{
  "n_layer": 10,
  "d_model": 192,
  "n_head": 6,
  "n_kv_head": 6,
  "head_dim": 32,
  "d_mlp": 960,
  "vocab_size": 1024,
  "activation": "gelu",
  "norm": "layernorm",
  "norm_place": "pre",
  "norm_eps": 1e-05,
  "positions": "learned",
  "qk_norm": false,
  "attn_scale": 0.177,
  "bias": "none",
  "tie_embeddings": true,
  "parallel_block": false,
  "init": "normal",
  "init_std_qkv": 0.0272,
  "init_std_o": 0.00608,
  "init_std_up": 0.0272,
  "init_std_down": 0.00272,
  "optimizer": "muon_variant",
  "lr": 0.00567,
  "lr_mult_o": 3.0,
  "lr_mult_down": 3.0,
  "beta1": 0.95,
  "lr_head": 0.00594,
  "grad_clip": 0.5,
  "warmup_steps": 200,
  "schedule": "wsd",
  "decay_fraction": 0.868,
  "decay_shape": "linear",
  "final_lr_fraction": 0.05,
  "batch_tokens": [8192, 16384, 32768],
  "seq_len": 2048,
  "doc_mask": false,
  "train_tokens": 123500000,
  "steps": 7972,
  "dataset": "wikipedia_en"
}
MLP neurons of a small language model. Each row is named by its layer, matrix (up: input weights; down: output weights) and neuron, and shows model dimensions 0-191. Each number is 500 + 40 x the weight over its row's rms, rounded and kept within 0 to 999. Numbers have three digits each.
After each neuron's rows, "fires after" lists the tokens most often just before its 100 highest values on Wikipedia text that the model never trained on. A number after a token or word is its count.

L5.up173:408502492462401452518482503488550466530519480547585535444489507541536511446479575472536505542557565510560515477541464479444490535538511562536500485487477512469475583495499437580506491461433522490508510564529547467494453404395452526551516533448515505516491478476444490443470542543509473505463476482542475532423555457535549452554463482475560517416507580522484571527473494479484514556475529533507549518456569442512452531536447471470542480481547462545522521457493495482453481504483508491487507559556415547550489471520455495494518465534453524497547540514486517477522520492432416528
L5.down173:515518508459511516498512530556530464494558508592478511569569500565542366503571473543523526415553477521520528476452474481448516500484557523460519501525507446527427554471503575453479464512351502481537535507436469532492553512550499512510511485585550498523486562589447499509519465467498477416518551478417442441463474539483478494528498534445498481516564490494564454491510473536550522473436464454446530476548528493544517501452489509531534477456467489485480527470503513511502498470452552554510495433543477439490484527484527507551480549494505489480553433428432478489569520515491505495
fires after: "P" 21, "- " 15, "T" 10, "ic" 6, "National " 4

L5.up660:488513469449462539531470481555498509583498398532532503480524490495457549498499456492491479412512481564552510487477507413465490529460486552558399526597441547537547501504515443483478486475440525536461431510571533481558440440536419477492483542451525502494496558455538563456477556572454476492587419500493539545473534521481488460536519505536523479505455449483477486494523484429432496470446539532456560482473568534539539540517468483452499525550499474556527529502478552481492529606515469521517523529550491498527442505480523513460461492522517515471533492481464512433474456501520474608
L5.down660:492467502561468528540465505464561527584483550520507484444551528531486497534506507539495481429531540500505467519498440517492461487439539462535572572535504505508538496498488553513477444472519539479495504488536479635473523382515524446511509467494530485494376439488566518635518445492500449508488542462513464552512573473436474490433505516479511493549475497470480551499477487489515507509554479521446540517531474511497505464468505477483524510493527538511508424534475554543525477379418499532503504510521467489431501467501477370516452569469489518571491448460541500535500544484531473519
fires after: "T" 23, "2" 17, "U" 8, "- " 7, "{" 7

L5.up99:474536480498471525534483437553507519531566544469513482546459475531456540513498509487521509544489494433444534535483501505562477499513564491505549475505500491479508489484554516490432506548569517538551550538447475490537472562473497527526542520525432448537520537492500500464423543473536490498565519503561454501496498523475484450508567410448406575427516543398428508484394504545595483454556535483520505487523494479422466509474495428489507462460495514560484465500554485505511436480590481494464506549477417620513535468454480521479467549493497478462563461453511508493456501482556548451
L5.down99:523480543534494535430565513481523572401588447502544464505513528506523494532500434496525497558512419467559532523499508447468559422506580518451460532503482509486484503482434397511543503517491505450507541484470508512441513472518465463425478463480487468499471453538499550483525473542589450484513480534443475475473531511593594464478469581524525510479429537501510524422456506471504548565419535500535456487508456580501481524567540503464537494554454480447524505573510512514439468551454486459559523503506557456530484477476529557510516426496548518515524511451510514478449547467443487513
fires after: "an" 18, "0" 13, "al" 9, "ent" 6, "en" 6, "un" 5

L3.up405:482531416439520537478498482512495488538462434590524513478450498484479505465548451535456478531472536461543453468482450497489475470510593516454481621513450436444530480480455484507456419483488448478485498550555528541525552558509486525494526549513476529485521488546468552483522513494543533474479526508466531497526601513512549484445582448543528465458516449488484539538517503583568537429489554501552509521509475558500534493472615470479480480446480480424403487551428471535504481511577542515507515463507498496482547509528449469432529486488478503451540448516562433546507557445510488468
L3.down405:428458497434426517518547416498481492552530527577530557510496520465413529497515490566498519430488501498519533452486497520454477470529441453444515528529509447420508478501568490500472466462480480589507517488479460462518500556527526476466456518505493480479510490568443591489498484508557570468478498473451527526529483548552585465482506470503533470515565507500553536503480474508536485486439545532582493557518503485537509481452586452428548497443507532567511504603495471497477467510438544485482490433497443490514511488546405559505515462520505529445449511580508419512465544454572527451
fires after: "R" 18, "L" 16, "the " 8, "B" 5, "H" 4, "re" 4

L5.up633:514475509445523472446447517526574490458591532493525422520510546451531447539438534488452506478547464521525478469462508494563422555495562558555448538479520500530482508519493574457531490491551441483476571545576469491452568496498588499401523492511541475465452483512425557525522560475480560500511488531486466523476473533480557504492482505510463487504504566579452448473499508529561526488417513518487497545516392503507508517495486475495498551529489474463498492443514487514525570537537438530523525456490520492403503519505544398394456425517504515522461522499463560470486485507517441509
L5.down633:500524484542527530470522577441534572504567480438415518546514505535489559488466435488486492585447475502506479415436452474492461477486495487556475539503522482501479513527532476487511503538512456480480518560507419534583515442488509555477497492484516602541492449587504515434477486473506514453482520515521536466418559569417438528546461470442518515484487479510561492490464526560483448497492505515484544431567546501485459437441562466465573547490534514471510554533468469471528512475489559477491430468565529535527559493505536551452492497497584503514518498512494551458452486376486506491
fires after: "ch" 20, "l" 13, "in " 12, "m" 9, "st" 5, "n" 4

L5.up70:497555465523472447517543505482529508450461590491502507556542463503463541545454457501458477481531489440506485530499543485413480446496421541645525522544485539550518507536434540535518498542436527541480522515507491470488465499461543422539510497489548488553446508461552491509591500432448552613463558490561579519478445507558534421514485456505502519510500488467539501463514542473530526441599452497458467498520432498530506430491533564508529509465566509523500500481548509452458517539506474494539536514492452482562462564453454444507457477501522439447502454462518502494455480486441485517
L5.down70:504494497392521540518525515519528480513569475516523470581581489587552552513558511511472498499468576561462544487498533445545480536569486514386464481504488536553503493448501498514555521473438498475478453544486470485461496483529470557475497476539475456496512543479379456487460432526460512485557455508466517485498537379480564524447523547511460426466502497579505471504500489507473498561446499476529554506462504471440457537496526462509534515533476485538467482507537472479442522489549481509504555533542613489454484554482486535448484512465451563427495562548456447477581467497502495524
fires after: "U" 33, "u" 6, "a" 5, "S" 5, "us" 4, "A" 4

L5.up162:447512541477534534462512444458487527461573510453412525482508524514495527490541501467437467504541509503504494463517567515406454492498457535523491518530553467453462396496566524481532558614555457454537551522503503520489469503496505462490529483467481492471457499448519483567511442491495565456566504543548537507511507493504627442510470554548456522465547539471515453524451496504532438499444561489486463468508443513457566464502535574463426485485520486522489528533471534522455481459512568505570546526468438516561506495458496412513447538508448531485553572444505520433440496558489476526
L5.down162:579453483475515515511461510412519476506477532510525581448508525544490522472448515556495537485512491477512596479497451524581483465464451414465568435444528518515514530515473467507485515423470617461473495485504503543511511461526487492495539490540536492512426498556495395486492457459506490516471565448500446441496546506506441531509510417542543455438435473467483505542523495532439580534535563518490459541505495511436515567534480457512497535464499558475501488517540519448484584495556494533479483433443547530537549515512415488484556513495510552429523484511471535581525460567530462529
fires after: "er" 19, "St" 13, "I" 9, "D" 9, "L" 7, "C" 6

L5.up771:509552544514571508524471481517570497559502529472553521474504499521512483496460525499397502465477500448467485496546534580511530474517488483510509487480525533459475524531539533465481542517552445529491427502543529488459498569483437456530520605546476456500488573489505466526472508467510543495442506531469508527527527436531524467485457497551567432485480500457463481445437553439495505568493453504485479459521523546436518430426515481552574492473441508623425547509504432519551550507514467552512473472508450629500483476570500510474459445451484475437511441543500479461452525483527565448
L5.down771:550516523509458517499509489522526530472520399549443499460467509476537518412487462537582452526462503504485492544516492462502483507563434452415458533485564529539525484414511485485476492471505522459465489487591494490486499510553538486463488462615552475457440535550487476439526509518417498503460569448600525504473574522472513503440502548545555496551489519425484532495505499458491472473465510490450538477504535469477509465542500546388590477574464519538475433530527564515486474518443514439558561489544498508550517521486528484565479489494511450548527500545555527496463425474520468461
fires after: "on" 20, "el" 10, "mus" 9, "or" 7, "en" 7, "0" 6

L3.up785:481515480463519463514478486545533481431531464505558477412495494481515572544571487496510560446509513506569476443553559419545542528518477536465473503471507569540508580526428542497498509503501407535517513535432524578507489502405482460397540518431536523443539498489539462496551505479513577436485468465486517514527472570550519502545523497566494510504547484470503544429521454479497497562482506489418421510495484479545449401525552465508498532461518479448476431488539543509533464555491535477528443556531447505560486543509519532487494474535514520488502483504431518419468491445454536460
L3.down785:587448438437484496504470458437534492594493550574508490479475501557475528501504545540559532514513493446517494508516540468505452513557490416486386494536505553494474486444528471559523499497565513502442550504542494515458480495457459533462541499485614499515429463512474546528502548504494441499492487552487528547451455536526424529530499494487463422504571468457530488522409462532508467506536453486532525505440488521454495499513458519505511544519504469536504507605424485526524566504400444461510541570463515436445447476498522514434472516540460532451494499492558493509524536492586474537
fires after: "- " 46, "i" 8, "I" 7, "A" 5, "Coun" 4, "E" 4

L5.up458:487520541467482477542544500473589462428520421484487495455503516459513536540517415508445413481496582512488512510547533530471413504492459487411447491476500567550508519503424466511559432515462539507542558507624519487559530533507591472495495484436480504459464410498417492488516502535518503571469555475433521462477455513494532542530502440595494464476492533537449483477494537534447554550499541539530470454472483534536507515518499479485510535511531517529440387474493463521449484488534510513473545497578468532475499564510508513492467553500526525513511512537424439477488524562522515470
L5.down458:495527517501412489466554429460462528523531477495517528511440535478431470479478515575514449561478451447546472494476435521479479478522461434499512510584553491512477480548520547568516518502468458468462534505508475501544550531479475548438471515512448433510549524571525497527520493508474534492523498482489456572574564426460463488512572469503509514569468435499497510482486452564500475520527495523478512433534506445554468466458512479503432505471448521517594561455505506537584440558484541493556556487423596525508556459514479537503528429541421455496518425441538510478417525467493511523
fires after: "R" 14, "l" 11, "U" 10, "T" 10, "B" 10, "r" 9

L5.up804:504523436511502531463461511517495524471535624468490468435542471552426476507475571481511510508487478473482498426565534542516485525430527507535449564519520518477473487523442535486603433496536518474475473506554421496552505530456453541428492456515612510526461520486499536532483514414496531551501472551501410499553510443438510525496453468514457432528472543522454448521526506584540477496461515475473526570497480500489526512548494497493486512491446518604494502493465503526475466469465597428499472533516510560486501490509472457614524516537419491494510482499466447528459452466510459561
L5.down804:551534541517506609479493518499437449539527540446505436505518548536485540490480421554504514481454510454507525444462476525517552545521427495502498475428555430465468476570482522548486514455488475473472461543565537469488481538466473476508549435460469511486500478482489475474512456512449468506568585464554489498486578497481525466516493490441576567469496472512500557528438512583438468454550532487547489506511495457532423496400442469452479563446514431502539551413499501464498559542480525455570468527468567467557571499503452487498511488468542456535571480526508488498553497558515500541
fires after: "I" 18, "i" 12, "n" 9, "L" 7, "er" 6, "in " 6

L2.up125:488517419444452490545430517582452487503463443522511515481460549533525532580515540483518473530442376483526451463558457492565528468534478548465562535516486484428564500472569544500424568482516544556570504478487524519507491453433509463495470420477519474514478547556476508492540475451484435483505525486508496537517555517541515543558544435473459529509535603440478515494522407499465500535469518553555450523480548514469418436504477462488538543498518568483484451477448447529505472527488536489464501513468500577569493567502456469491515499584535497521485457492502547494479501489444499470
L2.down125:569480500499515463449466506506452433487467488477505510433522459532579545523471496491506482494520533481465514459539515504468515534528489447461465557465543491506467529480431506490529511460498413445501537512404523463403600463512484534516552547453449456483577536549485575541537470453448547526543510517553488461480479522527555492483497434496521486495505478506525468514503491466481505525513522530539491474484563421489584510494470458463467447565395448496524504453489479553472505521491582543525584438455432527534486470491580552544507509509540515511512453432568620539474490537518446490
fires after: "e" 30, ": " 9, "\n" 8, "s" 7, "y" 6, "- " 6

L5.up738:466526483494466566458535568530500542397550529527470505482514578500549533527475496440478523492453488447513493404547512495562464513537602531549486522528551539484398484513414516478516567508497492488502520507482444498482545425562508423492515569438536503498518533456508502504502432438514535549492476475522486514470512516527508515476500517526503486531522502513480536564493470524408528543454464488551433462452442507544506499459439501485506458463491474508535471483455494537501539496521462527458539520440597472489415425442475495480581502536465473535512541575435586490495447576452541501
L5.down738:505537438557505440477496453602574453534460463443513535520502468575528580511537500571506567552512535534507472520570442487448482570474468477547482550508539513477496505476499490504507479454524472440423575483483510516502500404509533493432484551570482506456506432522516495479497541510504542515515479470570472505453569497514483490520434481488488515479482473477488527514448495475472531547530546466461492532458480424416496515518527499479477489550485481517578488553481471448462514466425437451453529505503457418528509543513490470390454478534537542530540602552539536453529464533544485571
fires after: "E" 17, "em" 14, "i" 10, "ri" 10, "Di" 9, "si" 6

L5.up814:454625556570448573511500500490478510546537533490535562499496462459483533482524522491547527487596469500514522478509431475534451481550523534504486539457469465570561616574455483418526447533437511492467549538453508468486445535490561475537470469485530530515445459529472480567536550496540497554497504524494497492479546462479544520474509413534550467489464487499430493486438501537529529466520510518565566441441499495558435453505482523468504467513502518474470458517525485496526460402504498494492504486574454538505462439477459468481472532493545583473503495498409500539484470588480437536
L5.down814:516494468437406515494485497474533475487613482572433386549484485467507475484462477514546441510481510574473473513493430457484606478510497462452496479489427484526453516508554542619443515476542562543513469429547443518548583506537465597520466487497458505543525431476468468474509453521461507445522500578566540496487504505458531476530517485529489504502591562548552541509501439494524459472510461479525486511493501567538469545546515490509491473477523406453532515478535461515492479517474598515499496467549499470511525526531493512467509476464475553462457454446565505520496481501525541483
fires after: "B" 30, "was " 12, "R" 5, "F" 4, "M" 4, "| " 4

L3.up909:489449478462452534518474528512524500470440503488547574476499504541475537593532608471507536532425454490482466510525579500523470430526419589480490511479483520531592495548502492481517523478442526583511423447406511467547569474525470453486541539531537544557452588490485474437511500552539531489454515521468503538433520509446533466521529535440426524543551563453496508501518461503528462483476489498480523518426460490464468470526501502560512521456481495509527435439508478507541510437474534514502379471499499554533515483508490464551470432468544550491450472490490496492550523528459423476
L3.down909:486495501453537504427562487429542482493475558509464477488557554539521544406486443450567498482478490508569554461489512475486627538569491455535509484504529472453514513513516529528619494567576516519474472532524413502439508514529494465485511455492504454505536505464469386502511440457521472464458521458501537561530508516486446564406448457504499497436537490559479471536463499527441472491533512492484527580507494456472540464398463507495499495541502451482506494552504504519436558497506489536557575484531548460470515485517465553450516510480494454546507538495520496504478514557601482470
fires after: "\n" 24, "- " 8, "A" 6, "O" 4, "ver" 4, "U" 4